{"num_hidden_layers": 14, "hidden_size": 576, "positions": "rope", "rope_theta": 10000.0, "parallel_block": false, "init_std_qkv": 0.019, "init_std_down": 0.0, "lr_mult_down": 1.5, "beta1": 0.9, "schedule": "wsd", "decay_shape": "pow", "max_steps": 10940}
MLP neurons of a small language model. Each row is named by its layer, matrix (up: input weights; down: output weights) and neuron, and shows model dimensions 368-463. Each number is 500 + 50 x the weight over its row's rms, rounded and kept within 0 to 999. Numbers have three digits each.
After each neuron's rows, "fires on" lists the tokens most often at its 100 highest values on Wikipedia text that the model never trained on; "raises" lists the tokens whose logits its output raises most directly, leaving later layers aside. A number after a token or word is its count.

L11.up1314:562422600511572522479552551516467504506447480519463555386473572425518563523542509521433510458510438436531422451417507516555476447523444505534505423568487496616415530568539511492543441524513492520467535575574485460512463563565508528509544512497501461507548538492445538556509433523413495474
L11.down1314:493500502545543563465555496565450624353572452605543549471520516487522433515575470503434527453413515451472559436512452402527498554553449503457503479565482455445451549489582502511479513474514468408550454526508411554561494485442534477522431498493544453526556587468518437492561466574557506463
fires on: " (" 64, "," 4
raises: "unc", "final", " then", "lit", "cial"

L11.up39:504453448439445518452469558558512499427504598491557447498454546472552505489461453499502459441543485556538477514549520478444478481468541448440536434484489497640615448504565529498451546467482502544468562557541547413586515545440522377458461443558504486454465571529428463434609527469563538560
L11.down39:456469505461501519510458559538516464464486548449455509515462548507424508507543539518458509527482448478540523500551541494607488537470576464523417533503566456539548465455450478527538501568500413541475464483425527539572517402433463555458467580526533458490486429555527497636512504481502513473
fires on: " |" 81
raises: " 59", " 55", " 52", " 64", " 58"

L11.up1914:410492545481412541559554536506505495498526630535448536528486582524498567456531488623557561541453456504431571522527455529539423504480529536553408528482476578397531432464543507540534486509501497482560605521537560447539496576559510468481550511391518462578513387477484475444480570441485528531
L11.down1914:600451476449502523444556370521457438498416512495530511469404469500540494543513542552483515519540514500433558548519486493475405440535532466509444522626555423450461473527536535466490572512418508434561547502461530523484508441536465494492467489439523436506467479446484535413551541434375495480
fires on: "." 22, "\n" 14, "\n\n" 12, " pres" 8, " |" 4
raises: "\n", " threat", "ful", "U", " whom"

L11.up320:460426491532520586522534494463519480464486479516474447460515542579493561449564470497532551534506473549530577484486509549475461470518452512492502502444539537498447452518494407537473434561549411475539508439555476482440499574548445459522559584528495525527575574476423481573522534472524514559
L11.down320:425460490558480496510530529487428460483548502465524528491584459434524513478497436539494530414466438466474498565493402531451474473452445518486529363498523472488415491558481497495518561480525527412506596460503483508544496527553515436478495501508494522492491521497586503702513442509443504488
fires on: "," 100
raises: " respectively", " while", " and", " wh", " depend"

L7.up933:562493469513481495586441411534515524595497519585550597503464469538521540573472510578454409528531540469419490480561505600456521549488474507603552419595432602517494606467506454482593473493480549448554543568488497453504454485627427434494505433546479513504506480490457542450501534500496416481
L7.down933:505480462535516422529551512568550461507390540497454464459528431396512521512463497599479528464583455478535509557449521504487487618495459443459526452505501491477608467444536490522478452476444537535575506544484481579565464524462553477359496496398459491513524539494483594357465536601506538452
fires on: " |" 100
raises: " Succeeded", "\n", "\n\n", "eme", "th"

L11.up1438:380468557487526482467530527541466442540450445506549584429512618551451560469508464559445451429473496558528586569371513554398452598542542559542534531572443456517478511551462580459550491498508470547578484497433533527422509511487503485598507514620545536461475519389558461499469615409524515519
L11.down1438:462534525558506586514487520562480407436477458465511432524422575473482605585520467485469462516490550611558500452467455493493564523485513545558580472498493498491541491525485501579573491434519460506557516571536393456397444465585458439553350517587478562475610405517539532574486603507534416469
fires on: "=" 28, " Ser" 8, " Bur" 7, " Fel" 5, " Lor" 4, " Sil" 4
raises: "iance", "ient", "oca", "ling", "st"

L11.up1587:491545473468477528445475366425462482501481540468528530567472447557512496567567589514556492421487555545568519463527598572472464475510510531561449436503415512573517480512547535498493477647454545506488497510558547511512555473507552511573491528601474560491473454577448456564527471539560601448
L11.down1587:519591431566498638514587515514567589438464562479501409505565498531515427496531545477575464442426545512491540550412569505513493526454536571550482477503387436517556469443469473556575513618421566456480564529540563495462506485489457589467468520514457524483505452511466380491567485494492488510
fires on: " res" 25, "s" 10, "S" 7, " Sus" 5, " abs" 4
raises: "pec", "olved", "itive", "pe", "een"

L11.up1287:404482504461609553500532551461553511386491496443477566448433528573493550482470447552650489532566529438443529488462547502473502485517623445494471397524562466493399530457495449593459494484601480514538435590449491435488610508556507528508545534508507450478510528452513466520505520471453512534
L11.down1287:466505516416566515543492435450613462581451433448565499532547516518421483458521557492520459581465513518458467515470516439515426467471506470440531475478460488472555552552539514499521606567544460546548460539481467418532493439455568586494534466466519453510572480480549487471472517405510466503
fires on: ":" 22, "," 22, "-" 12, " Ste" 11, " e" 8
raises: " 2022", " 2018", " 2023", " 2014", " 2016"

L7.up526:501498485514434566535495557456517499565482567470489491561426478618440477508454462482532555554458448483511430574483482552501460562522406530474571433488440492516435363401495517459465549441487471594506536423528499504451449539508478510530530538557476544434429510474528512497427513519557466553
L7.down526:571435541491509475410459532456523571483511506468473510570445523506420551508519492513470485465515437468495502488494474510563441386480527529530460471507402500603489531454549423480531538488545536543508594509462550427467445514518473530482531608497444535544412541605511549537502587484552462508
fires on: "-" 20, " \"" 16, "ess" 6, "he" 5, " he" 5, "ca" 5
raises: "alt", "aling", "als", "term", "ass"

L7.up1362:558561396557534509614383572471530501534548466547491484532513560513531638560498426544522469568505484491615460468549550498504480471471539531528526511475524500478507431456556432532386460499535463508470525539596469450416395514563533515478501340560471468489423515525567474543560489484425434492
L7.down1362:549606393483464509570457509501521561463590465432488533495457512470534546435449532487459546543427438540447504545532505546460430450591508481490482375496467480482538509502500442538475461516559494495484528485544541500477379515480543478403511391532586492447550522502597528537567571548448469425
fires on: " not" 14, " t" 12, " a" 11, " still" 6, " in" 6, " an" 5
raises: "able", "ably", "yp", "iti", " others"

L7.up1322:538558526489537472546527530453501443556611564400454514448536495457462517558518358509535528555472506466535527611510496433424502536466518546502532476466428468561473495525477506480499459537519497504481502449537410513486463487485528584527475485535503583522493600476511474540576469469492435508
L7.down1322:589509511539515564534475579530514408545536448526591428590482456489498552483557507498516438513539516586565463464652481567486524481464497468518427423588522496542579529529503543475466513478567558535461522443552482549542489528482405495393494520465540432493467399523521580453448605452541503398
fires on: "an" 16, "n" 14, "ren" 10, "ș" 6, " far" 5, "-" 4
raises: "cia", "cing", "ci", "iar", "ces"